Weights of a small GPT-style language model, trained from scratch on English Wikipedia: tied embeddings, capped logits.
MLP neurons of a small language model. Each row is named by its layer, matrix (down: output weights) and neuron, and shows model dimensions 144-207. Each number is 128 + 24 x the weight over its row's rms, rounded and kept within 0 to 255. A neuron's up and down rows have the sign that makes its largest values positive.
Before each neuron's rows, "fires before" lists the tokens most often just after its 100 highest values on Wikipedia text that the model never trained on.

fires before: "as", "av", "e", "et"
L9.down14 [150  81 109 145 145 120 156 124  54 133 110 132 128 102 129 137 119 150 149 139 117 114 115 113 136 104 122 114 122 133 149 131 123 105 121 155 100 157 181 106 121 208  80 114 143  85 142 127 121 138 111 124 115  87 115 108 113 137 119 142 120 116 112 145]

fires before: " |", "il", "e"
L10.down471 [ 82 141 150 158  95 129 106 170 120 119 120 140 139 120 158 205 117 133 115 112 111 152 103 134 133 104 156 102 162 155 172 149 108 121 151 137 120 138 125 128 103 160 130 167 133 141 135 107  97 183 148 167 139 117  99 105 117 124  92 141 131 134 108 101]

fires before: "or", "ing", "ence", "us"
L10.down108 [143 136 136 141 140 135 117 123 122 121  93 142 120 101 134 158 111 104 142 136 111 162 168 148 144 163 139 102 137 107 149 169  81 124  97 115 146 153 121 127 141 138 147 113 118 137 125  78 184 119 114 142 114 182 100 120 122 134  77 115 152 147 134 117]

fires before: "m", "mer", "ed", "b", "if", "e"
L6.down197 [100 166 142 125 109 144 158 140 136  99 175  95  95 138 160 140  78 169  99 128 127 147 149 115 127 139 182 152 182 168 146 161 124 118 136 109 120 154 153 145 141 105  58 142 111 148 109 106 100  84 128 128 111 108 137 186 137 149 129 156 148 135  75 125]

fires before: " |", "e", " (", "um"
L4.down653 [131 165 183 159 126 104 162 179 129 139 151 131  94 117 123 140 120 103 145 117 136 153 135 109  88 175 107 114 176 121 163 162  92 116 153 139 150 129  84 151 172 140 134 142 103 135 129 147 170 118 123 141 121 146 128 155 120 135 127 123 139 157 140 133]

fires before: "es", "e", "ed", "an", " |", "ice"
L2.down28 [147 168 118 138 101 114 153 207  99  99 143 136 144 127 138 127  64 135 164 122 125 140 142 150 153 142 139 156 143 159 179 137 152  37 132 142 146 159 107 135 117 137 124 165  76  91 124 140 127 144 103 143 107 124 115 120 176 124 109 146 165 163  85 142]

fires before: "-", "\n"
L4.down258 [170 126 118 146 107 144 111 144  95  78 153 102  93 151 136 135 123 126 160 132 129  91  85 128  94 123 134 144 145 105 120 176 120 123 119 115 142 159  91  88 108  66 133  96 116  78 130 130 132 156 151 124 144 107 128  90 146 143 118 150 141 109 149 140]

fires before: "\n", " ", " the", " \"", " not", " a"
L9.down12 [120  88  97 105  99 114 111 116 136 141  94 152 129 104 120 157 119  91 128 124 174 112 139 107 190  76  98 131 125  90 144 109 133 123 167 154 129 127 158 157 124 110 130 175 133 132 108  87 130 148 102 127 106 143 117 144 133 144 113 133 166 142 129  88]

fires before: "==", "I", "The", "===", "A", "H"
L5.down535 [127 141 136 154  76 121  85 139 125 107 128 102 137 123 167 150 113 162  83 176 122  92 101 142 119 115 146 135 133 122 122 133 171 159 148 121 147 133 103 154 149  70 113  87 111 117 170 117 143 128 141 114 107  93 135 130 159 110 131 146 126 118 137 141]

fires before: " ", " 1", "\n", " 2", " 6", " 3"
L2.down541 [166 124 108 141  79 102 139 141  94  88 143 137 117 118 131 157  99 176 120  86  97 133 109 122 141 121  83 153 125 113  97 163  89 122 110 113  83 163 195 109 139 121 150 144 118 136 153 181 129 107 121  76 122 120 143 128 111 127  71 107  91  94 157 132]

fires before: "en", "f", "c", "ing", "g", "ur"
L9.down540 [149 113  97 131 106 117 127 170  93 131 128 145 116 186 171 127 153 111 152 121 140 148 145 128 142 107 123 124 160 111 125 117 153 121 136 114 147 116 146 176 142 132  86 113 143 112 131 113 133 117 173 145 120 130 122 142 133 104 125 137 167 144 185 156]

fires before: "s", "%", " |", "z", "Z"
L6.down294 [170 103 140  80 182 111 124 178 134 145 132 132 139 104 141  90 162 126 121 110  93 136 103 190 118 140 133 132 138 121 152 145 142 134 160  77 105 151 115 145  97 129 144 124 130 153  81 123  86  99 150  68 126 109 110  95 107 150 157 117 157 154 114 121]

fires before: " |", "c", "ld", "b", "te", "ch"
L2.down641 [157 137 138 120 135 147 146 131 138 147 127 169 116 123 116  97 127  98 119  87 122 130 147 132 163 102 116 124 155 122 151 118  50  81 159 102 120 128 146 111  93 151 135 162  95 116 192 127  67 125 126 141 130 138 147  89 134  88 108 117 169 118 142 139]

fires before: "-", "\n", "l", "iv", "ited"
L9.down511 [130 112 111 135 157 139 122 121 119 110 152 121 131 114  92 135 144  59 159 116 142 140 101 127 120  83  84 122 152 113 128 113 115 134 106 146 114 163 134 155 153 160 111  96 159  81 149 109 154 107 145  98 130  86 119 143  86 137  96 172 138 176 133 170]

fires before: " |", "%", "+"
L5.down371 [145 104 140 145 145  97 113 103  75 136 123 132 142 119 109 137 137 148 138 145 108 101 129 118 181 155 144 112 187 102 137 112 168 140  85 130 153 104  98 111 125 125 154  92  86 115 116 132 102 161 129  96 164 139 155 170 157 207 154 129 138 148 153 169]

fires before: "s", "n", "t", " as", "st", "f"
L6.down343 [172 118 106  94 145 129  86 181 131 104 142 145 127 126 127 145 135 141 146 108  93 111 115 104  98 126 130 168 131 152 137 114 123 168 148 116 157 108 120 168 112  92 116 158 109 110 105 113 126 131 152 111 128 136 121  94 124 132 141 122 137 102 148 112]

fires before: " |", " ", " R", "==", "==="
L6.down327 [149 139 132 135 166 138 162 156 128 132 134 133 112 137 113 117 121 124 187 131 124 181 110 123 105 124  76 152 109  92 145 165 144 118 159 148 123  85 113 102 103  95 169 175 159 132  95 151 118 177 128 128 144 105 129 104 150 158 110 138 110 140 121 161]

fires before: " |", ",", ")", ".", " se", "\n"
L10.down40 [ 76 158 124 109 110 158  92 139 116 143 132 104 124 192 103 106  92 144 158 117 106 137 104 119 124 131 134  89 111 139  93 162 143 172 133 139  75 140 132 136 106 115 119 174 121  92 179 100 111 149 168 103 156 150 133 122 135 140 146 106 125 129 145  91]

fires before: "\n", " The"
L2.down299 [119 128 120 120 137 140 137 127 111 154 135 128 128 170 143 124 120 117 110 174 156 160 131 168 143 142 126 123  95 104 148 177 137 137 119 102 133  93 102 151  95 154 120 141 130 126 102 136 158 126 170 122 131 103 136  90 106  85 129 150 143 135  64  94]

fires before: "y", "ag", "u", "c", "ing", "s"
L4.down1 [ 77 147  97  85 119 133 124 135 132 126 138  96 139 130 104 186 126 123 108 105 109 163 162  84 111 133 163 115 113  99 158 136 134 124 128 130 153 144  78 148 112 132 103  87 121 181 112 156 117 106 135 124  87 118 164 100 133 153 148 128 153 181 119 118]

fires before: " ", " |", "\n", " S", " 3", " 5"
L10.down363 [113 142  98 101 112 132  93 133 145 136 122 111 109 121 143 154 139 125 140 146  94 125  97 130 182 135 149 158 161 132 145 159  98 155 156 141 125 102 158 119 128 127 163 103 121 106 141 136 130  78 146 105 111 154  98 112 135 105 139 135 182 114  72 107]

fires before: "er", "c", "port", "p", "ent", "n"
L5.down682 [103 127 122 169 121 108  93 160 129 139 135  81  86 120 167 182 129 153 131  96 142 143 149 114 128 142  95 107 150 156 140 105 131 140 146 110  86 123 156 178 174 166 133 151 138 119 167 177 112 163 127 105 134 114 101 110 147 147 128 100 100 146 155 148]

fires before: ":", " |", ")", ",", "),", "\n"
L9.down624 [176 149 146 139 162 144 125  99 134  94  64 152 129  84 122 126 134 132 133 160 132 113 152 134 129 137 120 113 114 134 107 158 136 127 166 119 121 142 167 139 173 161 131 146 129  90 146 154 149 110 105 124 147 114 153  92 127 131 141 139 162 121 153 136]

fires before: "\n", "en", " The", " Th", "-", "w"
L10.down336 [120 142 122 117 151 109 143 142 157 152 143  83 153  74  90  84  93  89  98 157 139 175  84 135  95 107 139 129 141  94 140 140 127 122 139 120 103 119 158 131 124 126 139 123 165 123 148 107 147 110 165 136 116 137 107 164 137 169 130 159 120 152 130 103]

fires before: "c", "en", "e", "k", "ce", "w"
L5.down469 [157 122  96 165 118 110 105 145 159 102 134 129 125 165 168 116 142 110 142  88 146 128 122 142 140 110 140 126 126 134 127 162 121  84 176 126  70 138 145 136 141 154 104  94 145 139 140 168 113 106 127 140 135  77 103 141 122 114 150 136  93 125 155 143]

fires before: "ed", "ing", "ame", "e", "a"
L9.down122 [133 159 116 159 100  91 136 129 153 114 154  78 138 121 103 148 122 153 130 157 126 144 146 153  87  90 130 127 102 162 161 148 129 119 155 116 155 129 130 131 140 133 147 156 126 144 147 156 136 143 183 126 161 132 132 123 136 146  91 138 132 166 127 141]

fires before: "-", "\n", "le"
L2.down516 [132 138 137 161 165 125 115 111 110 104 143 114 123 177 149 142  99 114 131 139 115 116 133 116 122 126 157  95 121 136  69 154 120  96 122 118  76 176 130 127 133  93 126  89 164 113 127 106 117 107 171 160  95 166 130 167 140 160 119 147 128 113 163 158]

fires before: " |", "er", ")", "^", " ("
L9.down143 [ 89 161 164 112 150 159 155 120 173 163 139 113 157 143 123 116  90 134 121  85 130 123 176 142  73 156 117 117  86 147 132 121  99 115 114 124 127 105 130 152 149 149  86 141  68 113 126 146 107 117 142 171 130 143 127 149 163 127  97 113  92 113  83 185]

fires before: "ber", "b", "m", ";", "-"
L6.down49 [110 144 147 131 158 118 111 121 155 121 137  85 138 108 139 132 102 125 117 118 122 185  87 142  78 113 135 116  86 119  99 111 143  93 102 169 116 146 179 151 185  84 109 105 108 101 169 114 126 117 137  83 134 133 140 146 156 164 117 123 127 142 128 103]

fires before: "8", "9", "1", "5", " |", "4"
L2.down83 [155 154  56 120 132  80 146 121 169 132 104 142 110 124 149 129 130 141 133 139  93  60 149 146 156  95 153 125 141 110 113 142 156 129  96 134 144 132 131 165  71 156 144  96 126 148  90  83  94 116 117 165  90 113 115 103 141 133 124 125 128 139 110 171]

fires before: " of", " and", ".", " to", " in"
L5.down634 [149 127 156 141 129 148 153 141 135 103 110 157 117 124 120 156 149 132 122 138 168 121 128 143 170  75 141 123 103 118  97 126 133 129 138 154 147 101 130 109 121 122  78 145 124 152 134 136 125 116 113 140 110 116 141 167 109  75 106 142 144 121  94 146]

fires before: "am", " the"
L9.down241 [132  82 153 109 128 112 100  81 159 127  98  95 113  74 128 178  96 102 103 145 156  96  86 149 132  88 151 148 123 140 153 107 136 150 151 105 124 117 127 119 134 125 119 112 131  92 111 105 157 112 123 157  80 133 127 147 103 182 125 134 161 166 117  98]

fires before: "ud", "ing", "ch"
L4.down607 [166 156 108 115 172 127 164 136 127 102  84 156 114 171 128 144  82 101 146 142 137 157 139 145 135 143 146 133 150 125  89 148 139 187  95 171 146 102 101 105 115  94 129 118 128 140 103 154 137 124 139 121 100 102 116  94 135 130  75  72 131 129 108  79]

fires before: "o", "an", "ust", "ud", "u", "un"
L4.down156 [133 178 111 108 132 133 102 138 131 134 108 137 102 121 104 152 109 122 168  72 103 104 148 135  81 113 127 147 125 140 115 126 148 167  96  95 126 122 178  84 120 158 141 161 120 131  95 103 117 118 150 129 127  94 152  87 144 138 108 133 144 133 124  92]

fires before: "er", "p", "port", "ent", "ist"
L10.down293 [ 91 124 175 178 141 140 142 112  78 113 110 162 136 133 161 136 114  87 171 107 124 163 121 157 115 148 125 153 147 149 168 134 100 157 147 104 114  86 150 149 101 123  88 155 124 163 162 147 106 130 125 135 160  88 192  91 113 127 117  96 180  78 123 135]

fires before: "ing", "ed", "er", " H", " to", "s"
L9.down403 [125 168  52 125 149  74 112 105 168 104 137 100 114  97 116  93 171 186 153 145 120 142 156 176 115 142 140  97 137 139 133 141 109  69 132 151 126 114 142 133 139  95 104 135 131 107  92 128 112 127  94 122 126 127 130 129 161  91  85 153 110 125 107 157]

fires before: "le", "ial", "e", "k", " |", "ers"
L6.down524 [117 140 130 110 123 109 106 143 134  86 134 118 138 123 160 175 146 141  99 115 102 164 136 118 121 104 153 134 116 139 116 162 142 131  76 145 126  98 110 162  97 166 117 169 156 133 147 121 116 134 108 126  99  81 162  96 169 140 132 132 182  78  89 110]

fires before: ",", ".", "),", " |", "\n"
L9.down119 [104 161  97  97 109 128 114 123 117  99 131 132 120 149 164 114 117 128  88 149 117 139 157 137 184 111 153 150  95 129 151 173 140 142 147 130 131 162 117 125 134 103 156  99  81 124 171 123 122 122 141 136 143 162 168  90 127 164 129 170 130  78 129 116]

fires before: "t", "m", " |", "ound", "ch", "k"
L6.down215 [132 113 166 102 108 113 190 158 128 111 146 143  98 130 164 161 126 160 110 157 136 102  67 129 160 122 127 166 132 113 125 127 128  96  90 133  98 163 126 107 133 155 144 116 116  93 133 126 116 153 150 115 134 157  73 136 127 136 121 111 130 179 104  99]

fires before: "\n", "-", "|"
L4.down547 [139 123 113 111 159  98  76 146  96 101 119 129  92 126 117 131 120 113 138 132 140 117 117 126 157  76  94  98 144 134 108 137 133 132  92 116 164 138 122 144 118 120 147  88 186 104 126 147 161 111 110 134 101 125  81 148 134 142 116 105 118 126 123 148]

fires before: "e", "ion", "ed", "and", "l"
L4.down500 [147 162 109 125 193 122 115 148 167 143 153 100 121 116 121 107 140 146 133 165 118 112  92 144  76 141 154 166  78  81 147 174  89 103 158 117 135 167 144 127 143 129  95 156  67 127 130 133 120 132 137 120  96 153 153 122 113 129 120 104 111 115 147 126]

fires before: ",", " |", ")", "es", " and", " in"
L9.down49 [ 70 152 116  78 119 171 134 138 173 147 146 157 159 158 105 113 102 117 135 114 123 102 112 121 122 103 137 174 120 124 108 141 129 114 125 118 121  98 169 143 165 125 153 147 130 107 153 136 141 126 115 115 118 145 138 120  87 159 112 147  90 140 134 115]

fires before: ".", "0", "5", ")", "3"
L6.down289 [174 121 144 128 110 132  90 157 135  90 146 127 129 187 148 110 109 117 123 131 118 156  85 123 122 118 150 169 131 124 128 132 104 118 138 111 146 141 122 155 147 154 133 127 139 156  72 140 112 113 124 109 133  82 146 147 126 119 145 108 139 124  86  80]

fires before: "all", "ut", "ed", "an", "o"
L4.down416 [133 134 113 139 135  90 150 127 123 146 125 127 100 143 147 127 144 132 138 129 126 129 131 124 121 113 168 152 122 139 140  85 146 144 175 137 106 159 174 120 127 190 131 127 186 133 108 160  82 106 163 133 155  81 178 129 134 141 158 122 137 149 159 135]

fires before: "n", "t", "ar", " |", "3"
L6.down107 [130 131 121 145 122 120 154 136  76 137 102 103 101 134 109 125 120 145 109 159 112  98 134 157 136 123 147  89  84 126 143 105 174 112 117 133 128 136 100 124 155 105 155 130 132  97 115 168 131 174 161 121 158 132 120 130 112 142 107 113 118 161 122 104]

fires before: "es", "ed", "ice", "ic", "iv", "e"
L6.down97 [142 151 132 136  58 129 128 113 157 132 145 105 119 147 111 108 134 157 157 103 123  85 132 147  87 115 120 159  72 159 167 154 119 105 127  91 136 116 197 121 120 172 122 170 123 104 151 116 125  95 136 119 155 143 134 107 134  84 110 107 117 118 129 126]

fires before: "ed", "c", "ction", "er", "ing", "-"
L4.down644 [ 98 132 128 144 153  74 124 110 112 105 108 110  89 157 157 159 121 167 110 134 130 140 125 128 164  95 180 118  95 133 102 163 136 149 139 136  94 125 119 142 167 143 123 174 148  91 127 107 131 137 116 147 121 107 109 102 110 131 102 122 134 177 134 118]

fires before: "\n", " The", " He", " It", " A"
L6.down689 [ 98  87 169 117 104 135 125 182 116 120 111 110 167 156 113 127 153 125 113 137 121 131 161  76 156 114 112 135 122 147 189 125 134 127 144 137 131 119 126 150 128 100 118 111 122 128 135 151 147 133  91 146  95 120 139 139 154  95 127 123 122 149 117 103]

fires before: "an", "os", "ess", "et", "le", "l"
L6.down433 [105 147 104 112 117 136 144 134 128 110 143 144 139 101 131 140 115 116  92 160 146 128 122  91 139  97  99  96 129 123 117 122  80 143 137 175  92 121 130 149 137 106 114 155 171 125  81  59 114 127  90 149  77 132 129 136 158 142 151 129 188  98 135 191]

fires before: "ember", "ed", "e", "i", "el", "ie"
L5.down419 [135 140 136 124 173 117 139 153 130 111 117 114 125 130 137 110 135 124 140 118 142 115  88 163 152 130 131 111 143 155 140 152 172  82  82 164 132 123 142 102 112 179  94 131 132 117 175 126 137  93 129 167 120 123 185 117 117 154 131 140 122 122 139 158]

fires before: "5", "6", "0", "3", "1"
L10.down481 [148 128 143 143 107 121 128 106 115 145 170 156 127 153 142  96 111 146  95 117 141 129 129 165 141 157 106 131 148  85 101 139 128 156 132 116 135 144 153 170 135 157 126 129 168 148 156 135 171 119 135 156 155  92 139 137 115 113 196 100 145 131 152 159]

fires before: "ates", "S", ",", "5", "2", "8"
L6.down191 [154 149  97 110 123 171 136 153 161 100  91 164 135 118 122 105 126 121 134 133 103 115 134 152 137 113 115 123 164 131 110 118 148 115 137 106 186 118  94 158 119 116 131 154  91 165  97 142 111 142 102 112 145 151 100 133 147 141 130 140 159 111 132 177]

fires before: "l", "ed", "an", "land", "in", "{"
L4.down701 [117 162 124 125 155 105 127 117 110  70 176 146 137 127 102 110 105 127 121 190 132 144 124 129 136 129 158 155 123 164 160 107 138 112 129 160  82 116  93 121 138 114 107 128  98 118 165 147 160 135 121 109 108 107  67 117 126 127 117 146 119 129  61 114]

fires before: "t", "s", "st", "e", "-", "f"
L4.down302 [152 131 122 123 154 156 115 163 141  90 135  97 155 171 140 119 106 176 107 121 114 131 107 139 123 132 118 142 125  76 125 110 137 165 137 156 155 139 125 149 178  89  80 124 125 152  97  95 132  70  94  93 146  94 128 115 104 159 124 122 131 150 132 108]

fires before: " |", "0", "2", "6", "4"
L6.down429 [160 100 104 133 164 100 143 125 104 112 101 121 165 102 131  85 123 123  84 119 158 119 120 132  97 116  84 121 166 120 141  91  86 138 153 112 175  96 137 156 123 143 106 145 142 122 113 124 146 102 124 106 135 116 134 121  85 134 121 160  95 106 158  98]

fires before: "|", "|---|---", " |", "y", "%", "1"
L4.down645 [130  88 120 119 157 127 115 129 116 150 129 135 117 122  93 157 127 128 179  96 126 136 173 142  90 123 162 144 112 114 159 144 167 130 115 148 142 103 131 118 135  90 131 152 163 156 147 118  99 147 112 162 120  94  83 121 153 182 144 101 107 153 112  99]

fires before: "5", "8", "6", "1", "7", "2"
L4.down408 [132 102 144 100 123 163 175 105 119 139 101  85 154 136 120 140 109 168 111  97 160 169 100 144 153 125 101 116 147 144 137 134 167 120 171 111 114 120 111 160 126 155 121 108 153 142 110  98 143  91 128 159 150  77 155 108 153 118 136 186 157  84 140 122]

fires before: ")", "–", " |", "),", ":"
L9.down668 [119 131 160 108 137 130  96 130 130 111  82 131 143 125 131 164  94 154 132 138 146 123 161 131 109  95 110 135 134 124 100 138 109 108 155 103 130 149 150 144 161 143 129 142 137 100 162 164 104 113 147 140 124 107 116 118 166 143 122  82 139 131  89 135]

fires before: "an", "ar", "o", "il", "ang", "art"
L2.down246 [125 108 111 132 138 102 148 145 145 144  70 113 125 126 128 172 127 170 118 144 101 131  97 144 160 113 108  84 125 106 125  99 102 109 129  85  94 152 164 127  96 158 123 140 135 100 131 169  98 114 182 141 127 115 140 182 139 145 119 132 133 126 125 176]

fires before: " |", "%", "+"
L6.down568 [159 121 119 156 166  87 154 157 121 117 135  96 119 121  93 149 146 143 152 134 146 130 111 124 144 155 151 116 164  83 151 130 141  92 155 136 152 120 146 121 127  99 122 109 137 145 104 217  86 131 110 126 143 115  76 107 149 137 178 107 148 162  89 152]

fires before: "==", "The", "===", "I", "A"
L4.down665 [ 92 116 144 107 112 145 114 126 105 132 158 111 139 154 147 123 135 135  92 141  99 100 115 157 124  88 104 152 134 138 143  86 160 161 160 108 113 167  93  92 121 104 119 122 132 129 131 126 148 102  88 136 153 126 100 151 124 118 112 158 114  98 123 121]

fires before: "le", "l", "al"
L10.down462 [137  96 148 100 134 150 103 120 141  88 141 134 135 132 125 150 141 120 112 106 114 139 113 142 143 109 117 105 128 167 147 158 146 122 120 131 113 121 120 147 174 130 128 169 146 116 121 106 135 177  82 129 130 111 157 146 137 147 126 104 180  88 104 148]

fires before: "|---|---", "n", "l", "ul", "fter"
L2.down185 [119 155 100 103 113 159  56 132 136 143 139 199  91  98  79 136 109 102 160 117 148 146 101 121  91 113 124 118 132  96 112 123 159 135 159  98 136 143 119 111 105  75 160 169 121  91 106 151 148 146 111 117 140 145  58 140 138 128 129  74 147 122 146  77]

fires before: "\n", " The", " In", " A", " He", " H"
L6.down609 [104 141 168 110 112 119 121 136 101 135 131 119 128 155 162 135 104 119  99 172 136 105 118 120 126 139 128 133 152 117 172 137 164 154 161 141 124 131 169 145 131 118 130 145 129 134 144 135 155 128 108 125 146 114 113 101 143 138 139  91 156 103  85  86]

fires before: "\n", "-", "|"
L9.down649 [140 116 123  96  55 162 130 144 100 143 151 130 131 152 147 123 123 121 149 133 116 113 104  96 163 145 108 118 125 118 119 158 127 156 175 143 123 147 139 138 142 173 146 122 159 134 100 104 140 109 157 125 138 104 117  71 139 122 115 133 162 113  99 102]

fires before: "\n", " The", " It", " S", "\"", " W"
L10.down622 [164 173 156 121 112 121 140 114  59 179 109 121 166 112 155 156 112 121 101 130 127 125 135 126 146 160 134  95 120 142 107 115 137 128 129 160 137 130 145 115 151 140 123 154  88 127 137 131 147  93  92 114 153 128 137 148 137 124 105  88 166 129 134 124]

fires before: "id", "ent", ".", " d", " to"
L4.down460 [132 126 126 124 110 118 180  91 153  98 102 139 143 125 144 104 169 103 119 139 121 172 154 150 119 124 119  88 114 112 113 122 105 126 118 141 149 128 110  73 115 133  80 115 120 145 134  82  93 116 120 102 133  72 137 122  70  82 109 106 169 130 127 125]

fires before: "m", "n", "}", "ing", "st"
L10.down92 [115 135 138  96 136 133 150 151 121 115 160 130 107 122 121 145 103 141 144 143 115 109 109 122 120 136 139 138  83 129 117 121 119 147 115  86 162 111 132 102  93  91 122 134 129 100 171 136 122 104 130 128 125 125 128 100 120 145 128 132 123 152 121 141]

fires before: "n", "l", "d", "m", "ast"
L5.down683 [152 118  89 136 151 143 101 159 106 154 149 135  97 156 103 128 114 124 159 103 149 129 158 144 101 103 116  71 143 116 133 134 156 121  76 107 144 133 129 126 132 110 159 112 127 122 127 120 176  97 111 147 138 144 121 156 117 132 138 169 131 143 131 119]

fires before: "e", "at", "ing", "em", "es", "ed"
L5.down435 [183 115 143 137 140 149 146 122 172 121 134 154  83 114 135 125 156 139 122  95  87 112  71 139 152 113  94 120  66 109 170 124 160 119 112 126 167 119 154 159 137 191  88 115  99 141 121  94 115  99 157 177 117 159 143 105 132 136 127 132  74 116 158 153]

fires before: " as", " the", "an", "in", "ine", "=="
L9.down546 [117 134 125 109 146 110 142 141 149  98  95 117 143 130 109 139 115 157 105 136 107 133 110 110 137 145 120 116 121 128 168 132 119 166 144 127 155 150 148 116 164  74 116  92 129 173 146 146 139 162 123 122 107 122 149 131 124 141 163 146 107 150 124 145]

fires before: " |", ".", "/", " k", "\n"
L10.down366 [123 116 135 140 106 122 124  87 117 121 110 142 137 126 154 151 121 138 154  69 146 128  91 141 141 140 121 154 112 132 128 128 130 104 152 107 155 129 104 161  80 122 130 126 111 137 157 119 134  65  99 101 105 155  78 127  75 164 150 138 118 128 115 148]

fires before: "0", "5", "1", "7", "2", "6"
L10.down89 [161 107 107 111 132 127 142 123 123 126 130 124 122 135 151  65 132 135 135 108 154 137  99 136 156  93  98 111 116 123  85  84 116 111 147  81 105  77 100 134 138 171 102 112 165 146 122 144 153 114 126 124 128  58 157 117 108 128 137 132 106 121 126 137]

fires before: ",", ".", " |", "\n", " and", " C"
L10.down612 [109 148 113 132 165 101 108 108 143 101 126 132 149 124 153 139 166 107 123 118  96 133 120 120 159 133 154 152 115 166 131 176 139  86 134 142 106 122 125  96 111 157 136 110 121 108 104 154 147 139 104 114 140 105 104 160 175 149 130 128 183 113 139  90]

fires before: "ub", "s", "an", "et", "le", "os"
L6.down157 [104 147 165 155 150 132 150  99 133  74 132 138 141 144 124 113 102 133 137 134 149 126 119 149  89 151 136 138 123 155 112 152 130  74  94 145 152 135 167 156 153 109 133 105 139 109 117 146 108  75 136 137 132 104  99 129 153 142 132  87 139  98  89 156]

fires before: "ent", "ed", "i", "y", "ie"
L5.down387 [147 152 124 122 117 151 109 129 122 132 125 124 140 126 138 139 141 133 125 120 129 104  50 133 149 128 109  97 157 153 156 158 125 100 102 109 121 176 121  80 109 145 110 160 135 117 135 119 113 142 101 151 145 131 131 122 143 128  97 107 102 123 133 129]

fires before: ",", ".", " |", "\n", ")", " to"
L6.down387 [162 114  99 147 115 142 130 124 128 153 136 137 147  71  89 134 100 122 140 134 130 134  89  95 148  95 104 128 131 130  82 161  84 122 113 160 159  85 139 165 101 147 119 113 129  97 141 137 135 139  75 136  95 149  99 135  93 122 133 137 114  87 111 136]

fires before: "\n", " The", " A", " It", " F"
L5.down325 [131 151 137 107 111 115 125 145 129 145 128 130 157 118 152 154 138 106  98 144  97 106 103 132 102 174 109 115 119 110 134 148 130 103 148 170 139 102 128 107 108  89 140 137 136 171 100 146 154 116 117  76 124 122 134 104 163 198  96 152 182 133 111 101]

fires before: "\n", "==", "-"
L6.down46 [107 133 112 123  96 118 147 133 110 127 120 112 115 150 154 150 160 142 122 117 137  93  96 121 128 137 123 150 109 123 154 148 116 159  93 115 103 162 128 168  94  69 150 103 146 155 134 133 110  95 130  81 118  78 125 162 138 114 132 126 115 117 163 123]

fires before: "ch", "k", "c", "at", "g"
L10.down258 [139 137 148 106 143 139 187 116 152 122 132 189 154 145 117 130 132 108 152  84 144 145 114  89 120 124  92 115 113 121  96 112 138 100 127  91 157 121 119 100 169 123 144 106 138 114 148 158 108 137 116 111  95 153 149  81 172 130 155 123 179 125 142 113]